Weights of a small transformer language model.
Architecture: rotary positions, untied embeddings.
Training: a variant of Muon for these matrices, 137M tokens.
MLP neurons of a small language model. Each row is named by its layer, matrix (down: output weights) and neuron, and shows model dimensions 0-159. Each number is 128 + 32 x the weight over its row's rms, rounded and kept within 0 to 255. Numbers have three digits each. A neuron's up and down rows have the sign that makes its largest values positive.
A block is one neuron, or neurons of one layer that tend to fire together. After each block is what it responds to, as a language model described it from the Wikipedia text at the highest values.

L3.down31:116076107151077182125168131111130151094146109118108136093106162116080109089067128107077090132108154138120116124167137144121100140123106124167159158145097164161151136000122139159148174172101133098084145087118120144114154157131123160132109122104131156148116172152140150118146114171142082146156120116102157087101159154161163123132120127124106157117123193168110105123205097170171122138095113116106192113080132172082169116136114090094088125123156137231150109126065185064154124080110114
L3.down80:150128153091157150125148189056153079138138136137165140110158146148132117057147181139109129089103103184175147171119121096112145190126162165130156144183048166159109155071141130114144159089110142182136142066163120172167113151080121155115131112147149120078108177151088145137133152195148146148144054091137150110091132119124100180180090165143187156122107162163119100129118133116128094124108123113144115140131104157069157172187141150220111075149125143164120160188114153124138124137182167
L3.down179:108137176099178125124212139167106122130110135148130173117104142143085131149128096111153127179156103145110108173132148114125142141130104166108172148068169153154118206100155164160133126134100143126154163146146205143126146116074143154094200088156124101130147174109043143112113152133160111108102093117106115119066159147058162088171130165125120171110102109085139100175120119151120149164066092082124087201163125074095139081160103164130190142120098178190111140109090174165151121168134122
L3.down227:120140116072098128162166133102124150137107077156145101123122170142122110149088109165102093142190061112148138152123164141132184116040141126118114179143155148067099105138089175073123145081129162099135139116156139176186082131146162130091145131135123109134105082163207095107153138086121109184124185065132103068139140126051147139124106146123128128156107146160148104171111162083137133144097094116057163138192113125179152142115062125109072119119121176129145209137068142128165140133167133
L3.down263:159167087162116151151127127116093148130101108109152134183154190114075115110170051176146093143113113102082190116081167083124113153174096121104172061165119162141178080161143054083109168167117113117174122151120154104113102131152129129146140125106111121139126121158199103121109099111177105145145144102178099084128088134110094126118121092108158138148113112107070103177093109129121156095158073164068129091165136126142131102117056105081105169106075192179095157050157148145103138108137156
L3.down280:130105142180210152146147140054113095131155135106127123166131163148149135138131082149116103152119075097144134151105120121100102158129140161161135111142175125094119233133118118140175082181117123189115131132061134122095140164130115099093121123112139119103089153152106154129127169118098147106154103072137144109059098117094143136132105173122077119097183122121100181145124156139134143174112063093135125099052077156109220170102121196139099103124125133154146113098192169197170159180134087
L3.down298:140109116101188149085117129094220058137117059154065130117129087133145094159119146107136161077118132079186127123086118093125105141135171099097169112123055126146104106063118117121071087061131146122155134121102130105208064078086120073147099170146126140155167116180121187091136128100147137120085116143119135140233090123142147134113127173131105125136140153131123088097112135118216111141164105167098111111149126095160113100115135159106149122110110167157138156123097145132178132150164080
L3.down415:155148136144132153121153130143146135134126093083090086112181145137126115155104108135124104152144061119139084127131084110117093158144146158124124136184131161094184138054096080104139133124116090174100152065115142165168126097133193093140093145105153146152137167150137122083148139175053139106092094111090096131191146140142135098145114153168099236126148135178147097198129113108204118141148112147093114154171103122120190083069118106165164117164115125120102105126096062169091100125137037
Word stems before suffixes. Word-initial stems that a suffix may complete, such as found(ed), act(ors), Port(rait), Sport(s), and the "(s" in table headers like medalist(s) or Position(s).

L2.down292:155158195109168111161061142128162097107116130152123150071141158117142143171156167175162135126138136025181148135115141142127111099071114147123111162139125157133150137094121160090102157172087151163135098191145070105073149185156135165147115164082144154113144155094148105073170096072188146175167110107148078045093128115168116134138103042124100158120088111114141104141107163171108134122114130113114093138116130124138109146138150126146146110170132114162164112116094098139113152110087017
Sports achievement words. Words in sports biographies and results pages that mark rank or milestones, such as first, top, debut, led, plus heading and table markers.

L7.down144:149118139117113179105164168118119138164161197149127184161175128138186104145126145137139082175129092070113151151126067135176127155084177200127161169113107113136137102153173199102123119095122111083134097142123187134094110186126173150114089126088114118118159182164130123182053059132140163144155161101085155102165185106124137118164112085134105102167127112109129093108119091111157137152110141160120135159031119139173101182122075130091142149086055115159145093130109155160156110116119112
L7.down198:120103106142096118163098162134136171131139203122070152119103160152141145145133093149122149162117151124084105173078125153100129121126189102124157160113121126113130122078141147132134113093108050179053074152150171163171079123153088173151096052061126090094125103135138122141144141127153064108151113083133162155079154137105170085158092096093137108133105126093098164087132115113093079174101143097176080150149092126184140110145090124116185168111130085192143077153065190150145156131158099
L7.down219:099102120135113135119080143114091141166136130144180120041151112179171085124128152146167132170110083114078126094141076127138200146122188133127105118132163139144132090122138124090089114031105129137092180148183177124108169142145150139132104087108130143053101134118093127126106130137208169095144122069147117144127090108116212095111101087151163059139079140073128148091153076114135138146101110126185081073098161125162147115136124096161188150115164151128139117157132135115125165139053139
L7.down262:136167106163180078127132127163135129176121181084171122165114145121111123128113128096166148183102184082157110121095133177129163185110107135145097057162151175100101093121085160118099132095125108158128192100109060109162068054070163132128170100157159142098080084051117169101134116136113101149141125097110129131133069119122159135129113114112081088176130196128154131133118105086087122175086072147146099100130164204160114118095149159100169106078132144126101122147085122154083115099164157
L7.down332:152082119100125167142109191104126085149126128136068127150180146086151141134126176114162204141114145129085094148085137171154117176163086129128144093159152112157138133112111078085129132117094125170126140183121138138147149162206190119116137107063138099193150099113101150132105168159093107132123118099193129126114107127116138188127149098086059118158090157200108136157107106110071149180099150120185164122143127137107023137124169070107159136077130117137153196151145143108132122143068104
L7.down343:136115108119160150143140130182128112115163089118186168177150180113123169128163116078183157105165098135117135094136104111071151113125117162105159191163089176170129166111084098109105091199181175144086091106123109117125075154138113133181111101116157186130174130096143138165136144112136182114133169096128165113129150107144136155132142151149145153074122149149110144157142118104128187050164115119187053182137048184150122117154035125115142161095148114180156130123162138122092136098181118
L7.down408:134129100123138123122084106129105201150127112131158115155147132048179116179196074145134106156125129137113065113108075138147103132132109139186152177081111128141158117168129165135141203138128058144108107110146120187098170139203103134117142118136048144127081148104145177136179098176098139124128070110173113127115136089107109128158103115186118105095097109138113152131151109140178159178124148129128127053059117199132152162176098079112122125183104097107157067154130107131145160157168103
L7.down434:122145061138087143106113139131094131161077203104094128230168138126177080135162137133132116142179124145126099082105128184165097100145150067141135055108139097139121138172131112076112180156129142129064082121135145124127127098118144164145087132108125143098163045084107147069131098146131140187129128168129112123094142177171115135113119096085169177152091131097120128064074090120126118098096116125130103127166180131175107092153119156114098077149099137086116183093066109156155172137083100
Sentence-opening "At". The "at" of "At" opening a paragraph (At the time, At dawn), plus weaker hits on other prepositions and at/ac/ad word starts.

L3.down24:063131149171126118136153123183150114149140151093171179106152143158151104115154152186159125105104066184128188083136121137095156146173074098117114070139107140176230169055161091108141060086129113132105161117138131063117141084137171136145117122076115150142096175064175166095110142085152158128119114118114116079060138160109107154130108124110185129101082123159066120123143132121110115150181086130123126079130161132134118115117172151130129129100163148156118122204116181098087099151129147
L3.down81:146134105158195134149067123171119133091153149133089131068171149076160166110092117108126138169168137164134145162100163111137141110166126159119130123075104106141167137255129204128152133108164068107104170077096118131155152096134180138095168142149091112114117131118129113146150067144133175145148165120147095081149096101123172116088073112157142165123107098182130173160180107078105099127121129093104127122143185142145108182161170110085102120146097068109127076082125143114144106113151093
L3.down246:102199172141135107130126150147127138104191138162079144102154151210086166096161113167094146070153131103098080182132163127109094161103156125063122131188069084128155093123108172145087144104159126074189163101124148152128130119159119174146124162085170159132168139136156142129101073114134066192142113154074184155118128194143118120128109157118140086110102140140185087175186143126173184132169138131133169168109138101154070154135144115132128120113120107089132166130197099140104124090088140
L3.down255:117140150112106107117056109122146133114118124124167096087098141125137127129192143165067092113136123157098046098139048079121122064102086173185169113144147113160071094126167179156166038191162166152138121115110133133131117119089157078147142113167143092130101135153185134185126130135097139117065123061076135176153142145081143134116160147148131104137115158142099109109078111187151152183186145146138152117146124092111133116161144138107098116135158103127160170158092086176158068163154100
L3.down260:188119139155146107129122146180091181128088129166115108057133137147162117150120102129107098087135154102120094073081122160150108180112229091173177093094115117145105141117111091133131109102168181160119124110151162103124112142150092121143078159126120105125113149104158177170167065185120140130136100118106078075174091114147144102106149148132175124102116126132093124156132086152128123165093074149135137111183168143139098135110072118169107087105145117214182169115090140169065154177210168
L3.down338:115111187180144113110124146142134160126126135103145100093143098160110150107188125163115103129141165117120098106175080157161136135125160117118103163206079108100144084122151138135158105144100180140171125128146085076135087145188151103138151114105137177130092094107093145166131063082152192179141111125128091111071124120166161192080081107113129092126107171094082109186104111117170117119162137153175055138150153080119100133153027108106088191143089144131146116073102106180164134136120076
L3.down403:216131113097072150091081101076128122118134131102071144097099175129093120118130136165127076133150178115134157125063156136160142105097098168133132158088123104130109116161099122143107135163067174134116150126142125131160156085162129073142172155053121167156141122104118146096095117163127083165169182122120167123159160188143130213189094113191119159102097118129152122095155129159082142152144173128145133140210120142099096070130130150156125119111122061081141097108090092104125055073148155
L3.down421:118133135092103127102065220094143107109137100140155168124132119140146117087164089146153066132111131175184146142119076183123111121128133118180149133170095088154134128095158137116124102188082134183042136146117117108158113135050069109145093140053073137173081110155140118106118116122103124097151153138091097158077154171094171126082149145159182145103117109165088121137121177108117103189159103162190137108069113181123139133132132118137201148130101176157110141172157151147154109167156148
Sentence-opening "At" completion. The "t" completing "At" at paragraph or sentence starts (At the time, At age 15, At dawn), plus word-pieces after capitals (Mr, Farrar, Force).

L7.down45:072124141092092221172115112052132123074122117096111085061103161100139118108109137115087147136133150134189115156151095169083077156126128112097182137140177143122100130106112191139101146117132114214163150104069153129124174119154122166136118111138165105081078190092161108196127057116102110114059129135127176121094123130110113137137148081125144130175132102161100191140113167108135121090176154133107136136122139155153059137168156103148116170139179095082092164114112102171119130085131129
L7.down72:190078144131166122113157201133133164154072128109127093149077069139081112120118139105180150129148141101108155200067121072118091161089049118148101147089142124161151149077144125093159101083077116125151127090052064132120097150105153128127130171137139140132116195093085151165170151135137157149168135121099148089115130117113135098163131148106159169119200109202086156129165166125156141167084155092096200137151105172176134082135118168118082159093118140132126122156119094165122153122108103
L7.down89:112100126094148188102146126097096147161135200087148132123081108223127109128130130132142108106134119120129107176139130236140164122158183103109139094133096151124182073074088151093134131153135102117147157148052116158153146140076139104117145194109124127080112119108172101125142042162119110133133146112052108164106128099132161085109110126079126132116176142119095117107124181119095195185088177122148118110096137181135197125161102123136157159097061074157098126164130129125142125130157161
L7.down145:143122140122141104141155169098208148104076100123050128136128127117122150098164091092087132175129125122095164136148118154156110149114147107143151118126160105162133165095094152123097139075133044059101162101121079161072125069144182106197120170102145086069173110080110131090173097178133101164172098138140148086135073126069148090171149133108132114175046116081184064094121145110135143143142114110130139080165109120140114083144109107103159193125153109101122089159160113100125099123121160
L7.down220:116065136095088139060128069181178153141128126097117121148078121105127119129138151109143138214160138083189156141110175139159119139255152136139132098107095118193133171102099129137099123104135146087139146126110145219195083135108120098125180141149120117121142090133150142106085114106146126109136099176171123131078118169149179152102064131117108118140152152112092149134167061129108153119123096090136134085138089098118169103101132141082128133118087193146148165119171176108078150130132121
L7.down293:103144163104134127160172155175136138104111103127111157103152134125089152108132177135186125136127137069169159181144127131089116162106158136176194110116111079137121166070106073147157126082132111089163165181148104158142159116066143156129206118156116138147178147120125110114161122106120092080133160131155114082227126154082157115201126112141191146159125127145117120188093123139119082145144171083073159117198134179121116143127163150101188060140088128115112081115144122142136205132162150
L7.down336:131030078115097087156156118181143120144133154125163173042096111095074136108144106122135069143122128170118132150100095068151159111130089079132122162123114120140180154097171126113113112171103098135137148110133163114174161181111106131114083071149106110077128107131165113164122183151124135128137134156123104144126198104054147073163081143186180118139169132117064116127145122111105171133140094115115108153129100156184154189152071117168107098127077077100117111138091163165138138179159070
L7.down355:124099127162104108106120189112170118122157106135175107014107140064117175186134127171112094123181142164140109104140115120105146129121141141162190112145077196158172088110090131125145096100099157124162141095189147131134182129150118133161104119138078109109148086119112106060085128075119085155080102075103132164145195144112134150144075106139138141126081145171094122128158086077122097164088123073088125142088143069170117214151134171119117131075136108144086156096122139089134133137111147
Ordinal and count words. Ordinal and count words after a determiner or possessive, such as first, second, one, only, each, plus the final -th of ordinals (tenth, sixteenth, 4th).

L2.down345:152167169145086146120201186162114102176189170099131099120112140115139101171131097096113159092128120159083095187120160132101131134166114128107190158156149140156182121112152064145139141085095145089164163108130143136159128188109094144132174077156202123159152100130102143078125154082157146135143095104055161103074118101089109162149110155175177154166117114121128093157092107202178126076125086099154170128165135201138184161110169146148169090115125116110152097104082132097124136145134104
Word-piece "orm/form". Mid-word pieces spelling orm or form, as in n-orm-al, F-orm-at, st-orm-ed, and -form; weaker on other r-containing pieces like R, ort, reg, represent.

L3.down42:156170154146106129127191109118149152157131125117100139047203148141144070109120138158102141207156102175134120110141133144077088139053092134157127085160151179118205092086128116097139080119111189177037096107112131155151124146125125114149120120137120129108133140093123156119102112123131135165165138117132058152149147117138165157129158117104103066104135155133118111087183113151125118092151190137141133155145090125113172130079155179200097148164119112158152031081068110165129105101122138
L3.down56:134168099125155128074167119108172106123143131095108127238160152106116140131103152099113120101123122158075098185127135191112102141145093067134205138127123089108133108217126126058072174126152090167124109121159077172138130080115172185118088102112106161066137148166081110111120128119150100128121137138118153127148141123152135131162182123069137099145052136125155104124090076126101129112109092111118158099152178127152141078110167129119150108112159104129215126088186120106144115050111141
L3.down134:053129123176136149122212178191105153157167156123140122046139123138101139095111142106113122111148158153126081128107125116122086204133063114127117149084116097148062095000117151103133151133110115108191124069146126173167143114148121123178150128135110150157113123090139140153157080109085133134166149084121079124130143122148155135114115134122088088102184092209106132101120118126122134165116181136106041146141139120163118110149110191113153164092145138095120145112085115168123183125142145
L3.down196:071162131089143074144085155077127168172152122112182163153157139092187178096130152156173173130133147079093144185128129125125143123093112121180129157086096078132118136151163092116105138150116092103091117110101115115130151121160193106125168119108094146160158145149057081111132091156141194140120170091157160093112100111178101130192153135132130145169153161094124116100185106211134156206094099090119140136149091196113116083158076150107162151113066129150098167143098115156119125133150186
L3.down270:131108209144173082138139120079100108104103158111105145154121127094133089090147096135115161171085173050147134091144134155130112139108163139077191168116175141205177146116111130133159190133128120168178129140067168155152099084162099166141116159143058161136104110097123115156115174178131133149159116136150162128134102143096075182133179089178102161143111176143101124144122100123078110114213124107112102089088070116148110074145098122098104167156145162161148120150136163160203140096113142
L3.down289:147158176107144177085231168173149089120077134100144088162113086127173141119075168122057095145095149142092166155119131134146132116089165110160151153120143116131142116113146116087117162074069078147121074192146092097138103146141150109142112197162176133132134125104154110105179148163170172131100164121145170152151139136103106100116140088161112116176146099168184070170143100085196129130125119085080141139104059149078165052108109158095169142154090117129166107107125145146129147142133143
L3.down428:130134131130120113129126149165106116143106100154132116135108181119108119121164109110140121150111064170127184132148084144149092133109166081125153173142127135149154132054106138148142136127090138105138125117075087091125131149173144180126239116086104099174133139127122078140147096068134127165105122096067170103095139118159055112198100127163092150083088040177164131125170139045151079142139114148110089080056120159104105115098134092168172141085107107110147105143093150159109184103087163
L3.down442:081092127127125065104127089109088063096100160129113082116130164089127132113088139168109082125116075137099092137145144167087102100098195124145097146089111129162164122124101131110150168127169110078137076153106109140098114087106135151198108140107171120178150160130137154106130163167149136195094198101097145162131095161190161182136187108158130119161182165119148129163136113117158144143091105037058136082158128131120104146047140111092145174125175155174080131163157133135113121093149096
Opening fragments of split words. Word-initial pieces whose continuation is predictable, like dist(ribution), h-und(reds), occ(urred); also direction and ranking words such as north, east, final, third.

L7.down4:196068133145065146144156109131069100095113114148117129142124136073132146167142175124136156139145126034183125046108154177138160147136173156154081126144097077180147119133133103208157077104152193162123152158153166111111109143162128147103196173147119095153087116044156093109068163142115164136141070162128139169170119100171131154121079123110116118135104148128123150155129179099157143147139120094118111107096104134168111164126165115110140062135097191083144138121076142153140123124167126
L7.down36:131126166160122117046091111151109069145146123094155118201076140125137072127086170134114145134155175135082092125125136143100081117162064067057139157128090094128146192029104108135153200162142149116110153191151151152068104098131142078092127137143056109126153150125086130145077156094149098117153107141073155159085163158116132130101150162129147130123164061110102122116137152129062196136103131101115111120114145128103123092138144148094098132174111179113153116133121110131092082080138109
L7.down60:182087134100068111146149149163131122144159099161073093166095127098193097120122091052172133165110079122097091084053116085130103154137111134132148163206141115120145060209106147123089135100106100170139134149162125136132107117115108149129060112154194107148110133125117124095166124146180122064121186028128167173200094125125161127101136088098107136122096149074116141152097098095136177125144160123152136118117092164149147126081120129127096119121175106145171113140115128127070172143107130
L7.down108:203128127075121149104137140151126118124109060164089171087130141126155140120093112104141123217143094173126128179161104142135114111090096090147137157091122082083109129063147150114120133129107161137041098143127108171144185137149075170153152201139160125085186111150117098095122107105128099163132172138120097129131172159157135147154166121108121183152138064160164127151121173142126098087145163090092167109103162155095086130130070105180073075156122087153177102187107170130154082127165150
L7.down232:104160149140149102139139116188126120122144088138058117092060110054116117127105114096156117063100124114074105133127122162029128093173080065143101069145220089143051134126155091160170164092094120129171110163094190095104072125126125149177118103116129126172106123156133165129137142146121106115092114154127156100210132171131144123142111139145159157128152151109125130159164085166124136132114107134182124055070126100146110140153096112134064155091162131165116162157147105123111116157095101
L7.down326:158138018138091140119125127135127142096131096109148188099101154144127150104131110146129127114174164074118136150083112125113137140152105112130157135148120091173135123087133152128071127094101133074082129104117115081084108138103136145183115130148138178072154088157164088088113173116098149097091122099170120148091140133143112093121167063091152074192160096163063156142145183093152163171183123116052097131122074149168142106062089115099172169123126104084129091213121187143120132117109150
L7.down339:113074139144060078186101181143108132066099101130118128180104129134196188143126154135122111181137135109132126145130166110171116122166134151111133136137127086116119132064163129130097120144135146098129184168104099176152168145168165087115141045089110158125167120063133094115141116109115100174138105189101153157124106173132141089124146160101111128123097126074083163132154171185085108080087118132152125116107131082095135191128104208097161181061108155117146164127185091141107167074163133
L7.down404:119096109124194156148137124091073127127166146087139147134098099123124104109113134128134139121175094115121130139173110157191180101182031148094121145153198137096087107067171084150142170094116049068199136069120102119116123186115149125085124125183122133142088103137082185128174066083094096151166111122159130103126117134126092138133130110129113115089123161140081143221101105169082110162082107141101103134121117131081106103148149099135098140121098098115193137118125108119145100160175082
Verb-stem pieces after "was". First word-pieces of participles or adjectives right after was/is/be/been, such as form(ed), un(able), acc(ompanied), ab(le), plus mid-word pieces in table headers (Ty-pe, L-ength).

L3.down50:216142146099095102082044097132141088108108142164209108059101094117129157073168123138132143111115087214130164159109128116119095141149119162118132089187090133113109150145128107049132165145082131095138125173113147099187140089137151087181099153124087106127121101169117135101159148162120156146101101125105133082151162128117062138144137027141142132166119141167107106112125114183137135148093095101085129114133088091083183105142122120170139070117110115104112102152121119141187089136096083
L3.down99:144147156088132128121113146128128078138089145206156124156116072110169146092118138118097139096154094185093161156168125172106106084120145135111158128141157113151091107043116181161169142153111172206049100115164081088069141168183145113150123177123156073128149076159092096138156169139117154156119086196129118123094087170113092149106125123150158137084120126147128144105191144145179109134145155127153102178089143083124126151078156142126102107193112089058138128124173098142163141098084106
L3.down137:112150188138092163100141118183118114123118100158105099066115125116063098178083085135138087139120144164146122181100089098092129134149119133118107149159108172118140093115141057131191107158075079100112172089120103104184146128101099117122104143131170169141118143103108094131085149095153136084146140104099147120117137063094107157144092026121079128142119176140038106123110091139124121142094129112130193135129119161104142112158094137195113088118101062091167123151206156192138180152115121
L3.down195:091136086159221129129144136213115164123171128104107132148106153115129134134143118121109090081153104106147096142110093111127068180117134185110130137112126142160213129157027197111164163110145167153116176158095118143089082164135167131124083084073120130119118141115151126140107132166096137181131108170068125167121167090056134138100106168146136145125115191135098163093082116160131191104106096151121186184150075150132164063136156127156109134144178128136146089112130101104124130089129126
L3.down197:114160138157116149151087078091112152156170111170100129144188166113115143116095088105113140108110130162149060109093040084108120129141117157115135152131142140082138048161122105099100112137113102142142089120112174133131084110033151140108151094150130170132144072150116162114110157121149064176156079154105119171182085153086113126150130148130114152095108209143163099112116066130063175147098154123109099120078102133141192118108109082161085093146113121127165085158111089096166150125104046
L3.down242:133130173093102159180173092161092176198133115175083100086131158056112073126135061132085154139151088184148134145122106115131125175148120144099142116174120137121126160176090116130156178100104140077106125126100148081159105140107080133128116130142142119167122134098136117116132100152110110138139078057108179150081080139125117117094164100052099084122112165146131139135159035110126183075111090151144117108139131135125130083109184091156107091121064181112157107174074111169135178157115070
L3.down387:112082244148116177127171073166115091149105155165088115145123101108136114114171167088134114125116070138123172110120119130125082192132146095077144088133133186152090131182146094111125107080182066089124089131122109124134114135066137150126060153161191123120105114045144103131100151103160091147094057127149117157120114185118144171153087087119123099160119146145183092178119160127144148075115155091097139081116121070114131105112084067117138124121119129125134095201113104118122132147147111
L3.down433:179134132072126122128092166032160131146126146124178192125185092137092116166099098098103144157110176138109094154114119103119184155091088097146145106075067148166099150086116141082116084151104128183159066176135147139159147086164089126131134133181127079149111129094140111100165066150109124104071144131175156156101123041090080128112155144116129125143120099140108116100115123171125166127149123172141133102094105139097132188068147161138193102085085134147144110133206136127152101128065127
Word-opening fragments, mainly "cap". The opening or middle piece of a word split into subword tokens, above all cap in captain, capacity, captured, and also pieces like ap, up, ik.

L7.down8:079133184140116114126124143101073113165136118130141083160185163145208103164121129125156126100089173151149116112064108047113121121113093159136110132144098125162094097157173129182074155069131166157132114089099162102183114134131152153152147111120131140136146205156141126085118166149145074140108135093189130099135165084081085174160119105130123156149147069138134130169087080180116154128170124190173146156097152096143157111102051145115114103092102097106092185207176132150128143135101133
L7.down65:069131109127123138128119162139121125100063141104123175183196149096112121116122085090085171162080182100140100125152117128094161112068176117100053146146148126127158101226143092096101144091153093139148129134149168090108120157105152105131117120131216070114121108105111157157139158198120166135127134128135096118091140166119145102090124089073145148120143130207179149107098105181171149130190110067124092123114130122199133151082120134149095113081105136124149088137104179146162200146120134
L7.down91:120165087095135155118207134092123152172170099154140125058200163116146193116107123093108141088141160110083088163112178107144068116134066076126081187134123142133175123139118146168143154067114127082146120163145115135122148157169106113140115138087138149159146135125140121137125140135084065094096157117135145111114200137159089116112187124098112078138176185139116104107203167119121138118174166091101153161107094123141122170107116112168239139116120094118067108135098130122185085143137131
L7.down136:117203135085096148106147124164083152158121131088098093095173131173130109154152124117115143119134120096092092180155118090079108159132143117132108091145135107149166097230088148088047163107156122127094132131165096140074157105123120157076127120081082147071155141119121152085116126094088109201129157177134096089136178119085156149113212182197111173171143066107141086108133119100145181123127065121123136118130132163169161127137140113132111149117141125074179156142156144124121139138195164
L7.down187:147151120156132176108177137124110084090141119141185106181082113222095180084180173136138110138167126077162122122100138082123175164151096154137138153178121128111178097141163139075087097126048100131127073100133147130087139116131129114139080134180174132129146074184157138201193166167107149122127086096113131113151139125078122177117120109059118088098139146140097176165144137090158130127148136128194101124169124119169149165098091151089124151145100154123174095155079154120070138100149136
L7.down247:128057128093128120095135092142142035140073188065191072118105089081124121156053158108034121080139133111097165071148109130151105118141100103141136136145099075115120161176137150159117086113128119104186113183175129098136118125162131146123122096156150134097108080097118155130184114072110102143133111136134103103111148156146134132147150141101143101165136120128136121194093112192165147152126065124114145111133134048131105097116107128061097100092138179137089055140135150104087144103152087
L7.down335:073134111094124148165121121046104129055151129088133110188126178179123108095110129105077092172194149118135157112143104128151072158074219125102129148155159145140155116103140145103157108110203093058097173162136114135087125141115126125141098195167153156128136040173131162142160166100113142150122169144158155141080124111110144130160092184150158152148144190155070130129122086173122189140199159134131091144145143096114135133100129124106148138120172121181156134092158165112107142089112129
L7.down383:154115168079167119140093161121123114146102105164139169213129086125189161158084099121134135094147148096082131107154089135115066141096124135131108155120114156132179121113054121138086172190133130116122094180184129095172123126134153096157087138139104161120075154145152072133074178103150110201116141149126104135094181140142118180199108091174154109125076132170128152153098133138136134082177094180161158051151159134147120088125155163122129157142144085176108144149142148055116124059108118
Mid-word fragments, compound starts. Fires on word-internal fragments like ust, ad, ic in frustrated, Philadelphia, pandemic, and on "up" or "Time" opening compounds like upon, upload, Time zone.